config = dict(
    n_layer=23,
    d_model=256,
    n_head=8,
    n_kv_head=8,
    head_dim=32,
    d_mlp=704,
    vocab_size=8192,
    activation='swiglu',
    norm='rmsnorm',
    norm_place='pre',
    norm_eps=1e-06,
    positions='rope',
    rope_base=10000.0,
    rope_fraction=1.0,
    qk_norm=False,
    attn_scale=0.177,
    bias='none',
    tie_embeddings=False,
    parallel_block=False,
    init='normal',
    init_std_qkv=0.0391,
    init_std_o=0.00577,
    init_std_up=0.0391,
    init_std_down=0.00348,
    optimizer='adam_atan2',
    lr=0.00106,
    beta1=0.9,
    beta2=0.95,
    weight_decay=0.29,
    lr_head=0.00366,
    grad_clip=0.5,
    warmup_steps=345,
    schedule='wsd',
    decay_fraction=0.418,
    decay_shape='linear',
    final_lr_fraction=0.0,
    batch_tokens=[32768, 65536, 131072],
    seq_len=1024,
    doc_mask=False,
    z_loss=1e-05,
    train_tokens=458300000,
    steps=6977,
    dataset='wikipedia_en',
)
MLP neurons of a small language model. Each row is named by its layer, matrix (down: output weights) and neuron, and shows model dimensions 96-223. Each number is 128 + 24 x the weight over its row's rms, rounded and kept within 0 to 255. Numbers have three digits each. A neuron's up and down rows have the sign that makes its largest values positive.
After each neuron's rows, "fires before" lists the tokens most often just after its 100 highest values on Wikipedia text that the model never trained on. A number after a token or word is its count.

L10.down134:146125116094112102113141134086115160162100160145072094175111110096154101130135131115131134147144091113133123167143205117097150156154122155120168134123171132121127141151119061127105144121135134147102105196098132111143121117122137132162133141202134127074134121146116090103085168136128127098140121100122133147097137156112120148102124129137141082130139155165111125125121107119153149122150
fires before: ")" 65, "–" 8, "," 7

L10.down313:104116103137133110157124127143095134144105102116158101108132120133141107125119105134102118140134107086116136091117151127165142132147111125115104069111122103148142121116115036118122178168141133138162156158174127093123106115173122158132130133141139142098114121133152089150139172132123137118107126150080136106144126162156150153123127131130119106136154111127094157116170113135118133075133
fires before: "-" 26, "ks" 11, "pp" 6, "fa" 4, "umn" 4

L14.down180:128132134119103130133141112140103129140119138128139141108114160118111095137144138142101109119126138147148121097089113168125095117125132106102164142107128163086152125105129000129162159133135123128137123113109101134155102132148109118148142174111139121145130104116083091121103142107144132123134118110123132108139149122122125126144139112140115144131127143140120109150152135136153109138137
fires before: "=" 98

L9.down689:140137081102159155134126126130121098115122130170142111136161107168096114140111088157123113098129142123110147138135121143129156116139103144170088144140139156112148148121117043124107148155110099124116095144123135110150082154108105141141132092152179121110094120138148163108132117130107160106121136099116124141121136130137161115184152142140125140140105115111102122160168147185127128149155
fires before: "\n\n" 46, ":" 8, " of" 4

L14.down230:128125123129122139116146105139144103103103086161130110142126103127180127125149115148147159167117141156175091121149120162118140105170127187114131115141099121102114153162109098138094116152128148106125160109128143132150125091174070168131147109109130132126122119131124169142140142129179108152137134155123122156147151132108106135076145069104123120110100107116073131096133131100124133109135
fires before: "\n" 50, "  " 11, "\n\n" 4

L9.down394:141123142187104140141129138094147127166128152111133097129105118152128133150103138144111176103130133144125150106052138105146109167120089154099137083135142088149120148144138176139101130115144179124130123137133111140140134151169135139117087110127114170089099096123142177115118117129091194113158146146129130146123129118118121130114150132137155113125131100120109132093138130074087135136130
fires before: "-" 21, "on" 11, "imi" 8, "ive" 6, "se" 5, "des" 4

L14.down236:106096132073105118106151126081158138131132110106086098099149138125111151086123136099127133130125115135095067164111080124109119085103084128151146162075128102130134123123099108140121138106136130123117123150109123100080154138083153152164138136106096127151110129109129109135102139120138162117145180111122081127093148130114112178093103137151115085159136134121172168141123113133125111138093
fires before: " |" 46, " \"" 5

L15.down689:085085155133160171166123094128163141144153141085137126157082130104153123104134125142133142146129092128106094099078093176145181113148092092116136154127091114143119111051132077119119149118141114108090147116139109115130142131160132058120139149112135090110136128129098135155148135139151161108126134150129132122136144132104114128125104093145169123113141142127103137119167098126136140163123
fires before: "=" 42, " Mus" 6, " bra" 4

L14.down366:116119091118122124150133138144183132137098144091112122112119158167127134129148124173126124128106130122131123117124050140105191103163133074129121109097137138131145108167113082161100112122090135116182065144153149108132137134103086122097135159137108123161130120090132076142158150155153120141177163123104128113111105140132112162108188123144108109124114151130114108167142143108167118148093
fires before: " |" 47, "″" 4

L11.down0:130122158072149114084128150111113108135132144149117141136171126130140150127103119183119109099139132114079126109098141096130097104111146108149130116152174143131133154136134134143135135097143147144139153105122079129107169132161076118165088177184152171158156158103112122157132117116174134107148125158119105150106144116130131113153103160145185154129096135133171174156108148140148124118129
fires before: "=" 89

L11.down46:159146134116153112115123127094154155149181098127123100146098127095112089081112112113129105129125132109095137134114101171116116090113130118086121098146132112142116146162123130098144146133093152129146139120100151109080093105079093124115161140124125125120129107172097134152114112114096136100162136119173121155109119162148164123127097139157132099123134161162120115114123151091142131139123
fires before: " |" 27, ":" 23, "." 13, " to" 7, " of" 4, "ip" 4

L10.down679:102136103138162129175142119143150154140131153142149134122118145161135144148156108127117155132137152107133130147131133148102132128157112152138128142124128120116121144124136000123145118154160150179102128106132108141116127130158151126132122188093167152160127081135118129143144134151147161110125114105139125109119144153124103131146134150144113100106121173138112132124132133120135163129114
fires before: "=" 100

L10.down465:137141142146111143180118150113152117184129142200121136146120177135162136134096092169114130130121146140088142125136128137107096113103145127143141097114146112146116147118135046106162138137128137131123168113094138138104151148119165127088106134156102135123129134166108134146091141147121132073159133126132118141148101145134131106154133130085120108146117094148152166099160120141106127104173
fires before: " |" 33, ":" 22, "\n" 13, ")" 5

L14.down653:151076136140100152125135121133156090180105124086136137108112150108165107116148103125129128142141133130138121090147100137111159141103074128163157105157128140172197144167151107108126129118136140157119132087115115137091103157145092092110127114131117171120151118078107140159119125137097106140126160135098125133126121119077149141085147146135162139126127154183133146138094110117151097115129
fires before: " |" 55, "." 17

L10.down200:100142144106107104135138135097141091101113130148149107173157136152169156109152093119097098117157148141104133116121094146148090117114141127090113116133140107160155108139120144128124146095088126137116094107092114108137110160146127150103116172117115108169114116133131089129109155133152085119144056152115136151118148151114132093163118149160140133117185091097109130137116118091120090154137
fires before: "=" 61, " by" 11

L15.down402:127118155110141140159121149139143162134157117102098086139124125144123097114133142127146111122127132109102130115139108130130159115111125123130130124148076095177127146134141000147159153123129103147141149126097119110124132120147153112099110125121097147130136102129143094128160123133106160116089102139094116104140123143164135140147152129130120126121118141114133163140139149124143161127131
fires before: "=" 100

L19.down597:107148134112119134130130156122105118119166126105151147146141115143126064117179144147117138106150121097117123143071104151141114125097122169140117121174151137062130140090100135133094106118139115148163123106138095144159139129116111149171123089146123128125120132122159108159124144149128120157169177133127115100182106113088128129124089126124120076105110082161103097105128131156123088159106
fires before: "|" 72, " |" 7

L11.down260:162175157143149130123112130119076113158134111133139090133110165129108114125140133130143151130154176110118117121151127147087163114123160137111092149125159114111107171111114040120151057143159129141107098093132116124107122125148131107117103137087106113163136117114146126104170140138125139125103109135169162168104099134149161104138136155138151092113156150157139140111098149117156159113161
fires before: "=" 18, " of" 17, ":" 8, "'" 7, " |" 5

L10.down377:143120141209119138134137097159124114116098145117119144143161170110186095110137087162108107131147133139134133123110084119132094114138094124107100119112170100168090129085113120112147143135136132157129109150176117142165147127146129163131142126125116129120090070096113144116079159151126121129099142129095119126165105139146139147134153144165075175118128094147129119127113143123136124125130
fires before: "-" 35, "|" 13, "e" 6

L10.down27:127103109118130130156135130112150133149095123120132145124146132160114093105140121136111161129110134137134108147173124111114111099118165167099095122148126107121128129134166135133117126122079116098121143158120115099147107143131132176102179138072118131154106159137130142134128138119149114158134117117097178133116180133119129130135123122098106073124130123152133131125117121154134120095152
fires before: " |" 37, "–" 11, "\n" 8, ")" 7, ";" 6

L11.down259:158163086117135117139129128089130079146126109143167108085148161156081136119104129159134188144171142129152145123182130145133118135102114117142105137137153086123121112095131106157124118136153121141158091169151150121174117098146140148172172129149124136115112119115115149122131141134102158112131138142147128149131176161146169147135134164177113120156130170101130112163102122143125164121141
fires before: "\n\n" 47, ":" 19, ")" 4

L14.down592:112133120113119150111146083152142138127157123143144108139164109146152128101108101115117108157135144152083125159130139091140110134128105166107099120109116118131097121151118093095157119120130136123122144099158113123137087109130098154107029136087137122145077079162151154091123103092151157127126123158097161155131113125143115121091119078127113118113151133138113121126151148168123130180102
fires before: "|" 37, "law" 5, "19" 5, "old" 4

L9.down450:114132139130111152114127143116096137111102135143108110162138106108105142131185123117159122140119124146131140127120143122130132162133084135149114136117148131171116144143113000143134119124131070133114124109113138100159145137150158136118092166158091120157124112118184103094139133164126115132165097120137102155135129122143124108146146094138112126126087136131106123126152171139121152157162
fires before: "\n" 38, "  " 35, "\n\n" 6

L11.down687:163123157070159120133128147144151130169145156137147139161104120101145132134082127149140145128132097168128099118164139170101101128117149127136121121116107110130117132147128215125133123063111123118125133122123132085095163113122123103127126155140152103166123109173137091113162142143139096102122138098104114145133125115155109081129122158156125119129146133180159158130131148130147096145134
fires before: "," 40, ":" 5, "–" 5, " =" 4

L10.down443:090136127131166099108117161094190134135114094116119123114137117131169140150074136150129119163152139096152138132106112098123091121139081150121118184135138128096119146074121114081124146120127129113126184093136120127143120115142053151179081169145089124121115173133094146098145140112134103128142162103119098149145134131125171104127149117123092139110099144104147119116124159134143137120120
fires before: "=" 64, " of" 4

L9.down76:111105096160138126108119165153027113092158145123137168153119170110151138127138126153126093134117144133124126054110116154133114125102150150101119162113173139138147141122117121137113104141102134102125158118134143141090125131179155131142104151131147083110111118120145138130172123159169189155153131105072165133153119076142115114167114119171108146100099091163152154110145108125114131141110
fires before: "-" 59, "|" 34

L14.down43:105128145128147151164121114142124127133131125141141116130125145121127127119206142129091140142120146114127133150110097114111139127124146141103106157142093135108134133118157000127112128133155117131127152124104133138102121112155097107147128122120131116140145131112143112119156130151120147145101094098125089107140132170122121177131148128136108118088116131098111114121123111114149113133126
fires before: "=" 98

L13.down454:110130123147088126089127114123196149148126120092157117123164152166095172093156160141103053127110110123116137126174110119136138150134156105126097182095108118148165122146174060128141120144126132097149129132141123097117151139118091107146100136174130107148112164127107154119144148103132106095107129128103148093093102114125149105102136178143161134112124116101121135119138125117124136107118
fires before: " |" 58, "\n" 6, "′" 4

L13.down674:131137156113130135145124161154151126107152104144107110125144118147151147068154148110107123100144148111112104107110121119119165103133161139141131117122129128088145139146112000088119094141140092097105167156115107069128147147067090139111111094130109142112121112102146122122150184141110123117128134138098100111210127131143132136148106142119131110141098115123140144101154119165121149155175
fires before: " |" 39, " in" 6, "," 5, "al" 4, "on" 4

L12.down6:112114164135113155115186105106108123126159152156105122164145108166132093149104138095117107117112127134106143091119147133107137165128117152139130099117121118131100152129130137086131121161109110114122148122133134142171147123125087143129114129092173137144142097116143164115135148145128178115085127143082107116154119139154153152110127134116108050099143146104130133099118139097119130099123
fires before: "-" 74

L15.down557:087122121171154122129122123114143132114112161151125105111125159144106121153124155122112126100131162141114108115142105137123136102123115131138119127121138128110133136150120000103117150106154128138173107104119106141140131106136098098089150141139106151145155093120137126156116137103141117119135117141152110091146140151119140124140116135166129117102135111106117134121103154150130163121121
fires before: "=" 100

L9.down259:114133117117138078147093099122095104135178103121138091132128146123128158126183143161149127128158124089120152131077130155112063146153124143130105109179134158126128137157120045160120117158127127117132124111098112158150091158162124132112141138157160150124089128131105133114145114160115155129161112074140132124135120123116103122144124117154136109167105146096148162124109138136109158138126
fires before: "-" 25, "{" 22, "[" 4

L10.down152:102131130149157145116119137171160112127143149085125178153109172149124107141127127137129166137135137103136128150124141136098154101122123145155124121123129161115119154103141000141128162134165101172129163116176114139094090087166139124109124168096153128185125127125099133156113127125176127152128133139143144131156141130136095115132086134113137112153104154120109139150107151117153136100107
fires before: "=" 100

L10.down15:174118110135118111135136109126163117112117121128144092109106076134144121089121098121126130114161159122109114099095123125137134130146077131117096106101132134152162154166113099202154146144103121146125137107133139095143091130151174158113093173115170095174115122123134063159110120103116141109119121141133149161134121156104142116131123103103121079118127147151137137155163182142131099117133
fires before: "=" 55

L15.down484:118141126151150133135143120147115126142121147125139147175102142127130148145156108126135134117135159123153113123147136169128120116146116111096088122119127131087127136124154000124119136117170127116137139114123120138121084115146122137094167151112131113135147104125129102131121148123134120120143133101110110135131117131115121094090137149131148128112127135101085109122150115134140126151103
fires before: "=" 100

L10.down182:102143095148140122153143117129146142105152118130131109161120148131139146127175120099144123132136155163129115156129153114149159124146098124150127097132087134147098143146128000119143110131131137158127125102105137131102159158119124113147096103101117118157136087111162147165105138132086130137098105130141127142153182142139133128138139129157131109123126140169128109112119107110134138124144
fires before: "\n\n" 23, " The" 12, " He" 9, " In" 7

L9.down565:139100093100111117136123137139112104115135117145132111133144094182173156124113148134099095103147144130164137091085144150171112143168103102076108124128147115149146124118108221131110129135130146098134066091121137147101115154148132107116113169113130139142138107198165137104193123160111142105169108144149144207126132131099130137165132135129157140151128138125141152155105182126098131135117
fires before: "=" 95

L10.down341:183127097126142123099138150133185105138118131095120100095100106145162114144113134178123119101136166094127150140139089161134133164100116125139080107114164109121201125150146086150116121092122107104127172084137163158167155152141133118104075120107086122123121146147134161114104142098114108129140104126118106115115131097139120153134106179135111099092156119104154153090137119117119080107114
fires before: "-" 33, "\n" 13, " |" 7, "  " 6, " 0" 4

L13.down628:180120118100122145135163140136143112096149131124099149148126113121143171136125159102155127163117098116111097127084107147117144103139152105125095140102128122140159118172124000147126121124113115124108168146128129141172166127105158093116069151145151140161132140137160129118122123127127126121134138140126098154097121141158186089133134129129138142135144124050106113127127134148119111124139
fires before: " as" 26, " to" 16, "d" 5, ":" 4, "," 4, " |" 4

L20.down393:119118093131162174118115159112152125110136146084125143115079114098132089074159140110139107138116154109133108122100131165105136132137114142135113117141088117135161136124114000109122132119111143140134132108133110139171122147161136126120119088150156110100099127125150164115172129120131134108141158137112123140120115099082132131143132139150130166091091139137138120108098131100103111129158
fires before: " of" 29, "s" 11, "." 10, "," 8, " in" 8, " to" 5

L15.down179:105128124136134147122123114161157107137134165078113142100116153132163122161149128133183159098124137132146145123108157122112126115130112103129115151111122110164142105110135000118110160113172128155175132087160146175111125116109117133085114095112080161150117109130085137118112118116128170099109150142175127132135125126114137119141121098094114122116091116143117100131106126113141100162133
fires before: "=" 98

L9.down395:089136139144125139132153152136154172118157155095107153163131158126165185135127107121145148143099088109146131127144109145132130153120077134121157113160114170093139101072124105087147143119104129128099145114186130085127132144105128114124071133106119149165135146112147106148090132154140091109124130113112098121178133076133142140114141137155119127130089116110127135157119155128126144122077
fires before: "=" 100

L10.down562:126117104152120108160128106116176122137102105159148107115122144088112140132140129140129176115113159140131125183146128101101129111152157137097127123115134110116103121126111000119138126132156148101128129104080146129150138114134138123120150130101108153147136118139147125122131134151091114105103127142164144136138131142145139180108147172114116125169135130188132123130118126134137124106130
fires before: "\n\n" 29, " The" 10, " He" 8, " In" 7

L4.down630:122152117101122104130126113125106137112154115128112089118149135142133155127176144108109141099130135134105100104166120151152125129120103129168118111118156111123147147136109000155108124159125123117132112115105134119140138152121156104101103117138145112128115131136131128103124111141142135150150111149128157182127140169131134113105118128137146163137117130136160120149142146144104120135172
fires before: "=" 71, "\n\n" 7, "," 4

L10.down193:116096148127118150136120144111097095133134138090110158119145111132122137110219132131149124128103124138073161114125115139124125123114105133109135119104123151106111146122121000143126068126159123125139111140142110155145125140174157118129094138116102093141152113107169158136118129116100160157134162131131124131108131134131139107136117138130120120090085111167134121144140126152071108125109
fires before: "|" 60, "-" 23

L20.down537:063120115125146148148116132128125121131119124111104108133106123134135138097108118152133140169144135139130167131166142101132104169104127120157092111139176131141141124079129169109118142161116129141145173129116117089140125102121134121101127138108132139153115118144126125109138122114133115119137064084124121094103167119119123143150139152125135076131142121159141159123099126171168111092172
fires before: ":" 23, "." 13, " |" 9, " m" 8, "–" 7, " kg" 6

L11.down465:162129095137123147102126112132098149142100120119118150137156089112129155128124115117115155096159115116169141115156094135129163111119110137139141095185161125160150132116112180141135109149130159123157160126096118090151133139150101143138112106141105144116119104098097105158147175150158095149148128110106129138135124121108138160121091142136109114155108090166135097075114086145105144137104
fires before: "." 32, " |" 32

L20.down99:145100184111104134134122100155136138123133105086131190102137102121158113138063122127150117111173131142128127119128140133127130120116129113121130134130105135149116151120108111105136113137090148109136139091102107129151114118124110124080138154128142108131119120158105155130124139067134124140118127130132106102120114148118111144140135135166093164119115138085164176128154087130104132151185
fires before: "s" 94

L9.down444:131142143122121102101170108086152111093084157114054113135142147075129140148185099131102132151129113151117136101071172116130150113102123116094136108092115145168166123159161033125075149125132140139099130097127118099094121115102129141137130141128124131113147085132074132095123145130116106124142157102120166133098122151112126088129122125154117147150108132156165135111106132116159142143154
fires before: "-" 62, "\n" 24

L11.down560:127116150086127109085171113115143138095146146135101068123188160108146129115106099113139144116137086104162153113125166127107100092103138100145115145100154144146160172140165176140135075118150139133124150156112124134147166103113148138144087148116127108172121132110130106111156186140140131100077114131140129122124111111134114115152160143178144128147116159126149178121137118100124177140107
fires before: "-" 45, "\n" 23, " No" 4

L11.down586:130138101132123145128130189139158128116130152103129144099173068133142149137111107137131106111150103115161182132128123136152115161144150137101123128109086150067111159164102171072129130164141120125157125127149117168158165133120134140143117174126113140152117161114173141123076152135138146147138112104109131088109119124147118073132134118121127145102137110146106176082135100099109115091115
fires before: "," 27, "." 23, " and" 6, " |" 4, " of" 4

L11.down654:118126096136122133158131120071155122128128123128107129117128137075153123108125110147152091160148152154121118139166125141135120135129126110158124136161097123161136153124112000171125182126110129119109088165119136119142129125126092161147140101157142135105105140133118134142149160106101154092099137138138146170158138162134135133085114138132103154151126120132123137141136148131149150142117
fires before: "\n\n" 39, ":" 17, " |" 13, "ing" 9, " (" 5

L18.down366:100159096132100146115177125118123127071116143124121126124070147155076096148175117157107116123111148156172143092133155129177153128123135126128069175117122075163163127156138094129092099112119085133136131114129135159134113172100167120126101110075119140133131142132103122149107152139099127130126115132143071129100116106157129136109072112102136137145150115145152114113142137114122094122143
fires before: "-" 75, "law" 4

L19.down247:142110097141154148123126159136130129130156121114090146125135107104111112143164133072133089126150096127115123091111140172130174147124091134151154124136096150117125134129118075123150113100156154106133146157140119132131169133146129116071091109141168140150126156150153169124159109154182140113079165166109140135122117026156148152145136166117117135119136136137110143120148124135151168140172
fires before: " |" 31, "\n" 12, "re" 5, "o" 5

L19.down291:147134127157133136120128137127162163127149149116145136128119153115120136129101114162123138134139124100130139109134119137137145133131123120117130143146111140108156133113115000153123126105150122139113166140115107108113117131128124133135131142144129142134118108133095101155135113145169135114163138127140117165134130153160107121161099132159135148138123135132132138127130150125144158133143
fires before: "=" 59

L15.down618:169127139130140154161138127155136114158127152173091142122119106119108154132133109110126110106128112126120081156132127123179137144151116114136163092134097115112147088122166028132128158170141118139137137134158139132150152121113115153165161155088142106075099115128126124079143058146104115122128125118119123125099110151103182165150129124184143147157099123101084127120120129106112114096110
fires before: "=" 58, ":" 8, "ts" 4

L11.down262:118126144125150144157142099110172108143099161121153128132125163104153114158144088110150114092102133119200130129133149105138144127158113106135118114171108125131126149169152000105086157178202088122157119164124124121142119130131154112116143105110142134133129123142156130150115128088141126142124138193158120136159127134138155145114129127113107156112120164162133134160129137146135079119148
fires before: "," 29, "." 20, ")" 9, " |" 6, ":" 4

L13.down269:116141141160098131147119126109165079132156137166158134143148140136146113171134136124082153154189092139169165202128143133119083140123134126126097147149107095121140140119126090109161115123148130148105128161149121127146121119115117141082121127131124148108109134131156095145089120134130140137152130104123149127130090137106154109112118134131125128119136147142085147123161172150118089106158
fires before: " |" 24, "," 19, "=" 14, " life" 6

L11.down64:112142127122157150102154135151132114142138108156170149131152152153102162196122084161101122111138140124083123114111146130126125154112089107133165119132135134167136104120079142111101103086093170131146109116171124138095135151152115132127100150139166160163126095096106114118140107116107170126133125138127158099124147128131146153102104116090130127130152116135143120176113141163112165103081
fires before: "=" 91

L10.down115:119158101120101115132146090149096147120176134130122115124145115112123146130106140133129080139110102098112096118097118128104123116173100167130093147170122131114125135142094167127116129126129129132115146101121101111092121085168133125076065151132144102108144139108179123130110094168152115116156134156121158109111127140102165116153116157101142074087157195120142105136110136132125110088145
fires before: "=" 80, "," 4, ")" 4

L9.down464:134148126135128123105133134148215113107165161121145125130144180170143107120093104143133107154145158138103103133122123125108121117164098122144134115155121140144117124111100079115150203179145169128116132143130125084071098144122119109103132108113126130119103138107135111146107102098137138093115124110096171122179111110100095074127134141116120124126142116136122124131157189103123142090087
fires before: "=" 65, "ed" 5, " in" 4

L11.down242:165144100125143141119133114132158159138109099110120089145060120128137117123121142112113102131110129129146135152141126125129156113116135122127160149102162127138136139102104080114127097140179146111144129116162116120101087106106131096094106187146126079115056117122129168170090120161121129112123102104135111136123111122099103153137065143115113094091126110124104167147140128112173086142111
fires before: " |" 33, ":" 8, "\n" 7, " 978" 6, " team" 5

L17.down382:134094140104111139096111112175141135114116096120161142111108082175086138125112135118110132099093142096114080120131156129135121122131088165142109143126144171180130129124144164115144150155137137126130183149140134099114137128114144179133086091129126120152086075151161062094136171162120091137132122110106098101129110139118147145092137121145118141096165144114144175160146122063100141146148
fires before: "|" 63, "t" 4

L20.down106:079113157139123138129107156134226154129130100066105104121132103147133127143107136152106124123134147124182112131119113149145131120107101129152123136088147129152136153129121130157161146092147113096075154132102104123108146161142125117116139138111152124117128119129091128125147124118137125137120163140127129129124120144159147134102109082115127145167132116100124137151137117103128112167169
fires before: "ed" 43, "ing" 25, "d" 14, "s" 10

L14.down291:157148128136125134123095104150162103127154166109110145129125099178145152163160135145137123115134193110129124155130078121134143077155141090113102111115147101120125156161104132140084113124105125156139161106121132124134156167101133110098149137098116086136078124139101087155165108144153137139094149091111103159138128122139126131136156120078110154104109131157129168127150159148118148119141
fires before: " |" 54, "." 9, "s" 5, "," 4

L9.down30:122127117142110134134165155132175070126167135097170109123099155145104129107160078119087102163164127102159132157108175153096121119164105130121134125109153132105142067146114131103156156118105091108154124117120132138129134162127165113155121188099113095118171125177114121147150116126141188104104168156102123094171120112126120140148151081136141151130123150105130118108107091123131124111143
fires before: "|" 34, "-" 11, "\n" 7, " —" 5

L11.down229:150119099163164096131092104104107161154147140106141109074135082118106126113108103109158110134120142103146132107108107090116123118123136136149171081113135115159077139147177076119085085103163132114161147114113132132110133124116086142100103139144104121124088147132099140093121081108115129130156160152121145130106166109109111192120106177128138050155116128157165119120152117114139138148176
fires before: "." 25, ")" 14, ";" 10, " of" 4, "ural" 4

L14.down558:156136146128102124117123149119200160138152108100146141117138116169100124107134090189111132122139130070159163120127083139124162096159158072128104149112112127162189124167152164134117111138124139111153112141121157084133135148107127164140151144114105158143133140136122078161169132139119110107111137111119108124106119108147110161123154139155106144135149153122130170096121157092168135130136
fires before: "\n" 47, "  " 11

L19.down607:099104126132127119098133115080162147153121114121105141106148112146111160110109078132177136174133113089121148108155129157129161121159135111155105120099139107112124120111069186140132170111123120131124149129088130117146129117119144181122136122102118121096129121150126144143151100121128135090140146150131141127133071148124115146129115109102135092127110148141150116107150162125149111128107
fires before: " |" 24, ")" 20, " (" 12, " million" 4, " in" 4

L11.down547:149138124128147123185127140135143159115139186164110116140122128148124154117127081166090096129119108151097144106118138122118108134130158135136121103150135125120071134132070174112119140150110124139098118101131143135050125114116133099149129089138110149111192112162123124100124099142104088131154115136128151136105131132126153124150141140094177112125105140142190116125082091166150121104119
fires before: " |" 28, "," 20, ":" 12, "\n" 11, "-" 8

L10.down295:133123125152077120142114131092160156137138157128093148084170116060102154159115097131127135109143147123110119141126091126147133145152073084133131141081104109164143099142099071145140162110113134145134114139124118125134121131122159151097128103140111115096101123118137154168140144122091123074141145119137126137141139164090124134121115127114134142158133132123162165129148137085094111126129
fires before: " |" 48, ":" 13, " (" 6, "s" 6

L19.down356:147154118121169124135128126097123121133114110149139147159130115142079118146088125141100143145165114174129110127166098140161089115123125090127122140149155137146170149122100017136133127151122144105143155116130164121187100130138126103123132126129114129097147089156123126083084108101145161158135129131143106093101137183147145174117116142165130129129113164151140116125140102114113148110102
fires before: ":" 80, "s" 4, " |" 4, "ates" 4

L9.down533:144105112107142142146116108122158156125146120163119141108109153133135104105142121107136111109132122177139121147125120158142103122103110144114102131170095133097126149143119029096088119139115171132097099133145122101165128092128135115122142167151164111126185111155144174138109147087145156150082168129165143113146117144110133141145158129135111157123140151104123117162170157143161137130130
fires before: "|" 76, ":" 4

L14.down265:128120132116105180111128142145179112139148118138159126120111122147119121092129125156111117102126171115132128154169132121150138114149115129146130130146131140126120151158125089125171089149095118146120142151178121134125048100180096089129107130108143093130127122087121120116113110139120137139141167121090136122155154119141159089117114126089086132124109132150120159110118139129137111117107
fires before: "=" 100

L17.down272:171096155145110192108143125137112124101125170093121112169132103117123104124153142136125075112072125142145130146106119144160144180135148128134137135152138133155130070117116131110094150119142123093140135136097158129110119132146091111172142150149094159115165128103109127179147121096154118171108118085104119144093115111147110132093116141062144145139133137137107083106110099098125127090146
fires before: " |" 29, " GD" 8, " GA" 8, " in" 5, " GF" 5

L15.down636:123175161127094115113116143122087129131139065095153104114118085148086181113173106132156094161104172125130117098141124155152128107086131161162126134113141140168125133178112131136154127149103140115112111132143125153114113093125141131133089091096100130118042177130121108134124156157117090123140134113063131097114112127140145165159132146142118144150132137170126109092120146115126136126133
fires before: " |" 30, "\n" 20, ";" 11, "17" 4

L9.down237:110133128140132136126091093112225170124107166113105121084140146129121164148170101140138146151146128166122175157111153121123117108117160141108129090093109074173115111125134096166126151137102158140127131135097115117141103145077139114152124145101105147147157112110109134167130090124090139152103102108126139089114126106098107151145122100108130129125114125103136160135093175144119100088149
fires before: "-" 67, "\n" 31

L13.down108:090126101112118096107109117126129139107096153088133158188123082134166126162149152094114143114133095087144136155143125106113090116165140139115119107071137143103153111142127105125139112146128122097120122126130127119130086143102115133139125139157163136147166136132131123103102107136144103129130107129151186076133153117107086154121108135135130107107158121129139116135146135167139101100150
fires before: " |" 53, "–" 7, ":" 6, " -" 5

L19.down14:105121107163116152161069122133082131126115148158134091160105104111133158112147078130131153090107107122156156190115125138140119120160116148122136121124151152130132119120099114126126134124141141124103154130121166174187165134115113129119113153152131087102128145131065138129078147154133127161129111145120144151127162151093127153125068137108118142132113140136099121139112128087143143151140
fires before: "=" 34, " =" 12, " |" 8, " and" 4, " life" 4, " positions" 4

L18.down634:082092134124144156093135124130136103135111141121152122133083144140130150144123142135143104113107150115128151142141144126147135127131164134146112128137091163127124112120143000136120123100122134167139133144125130125140136101133134125123127139124151112162157112113107122148142108144120146126115105117155114114134154177071141138139140101162104137114142122097128131109105150121129140146120
fires before: "=" 100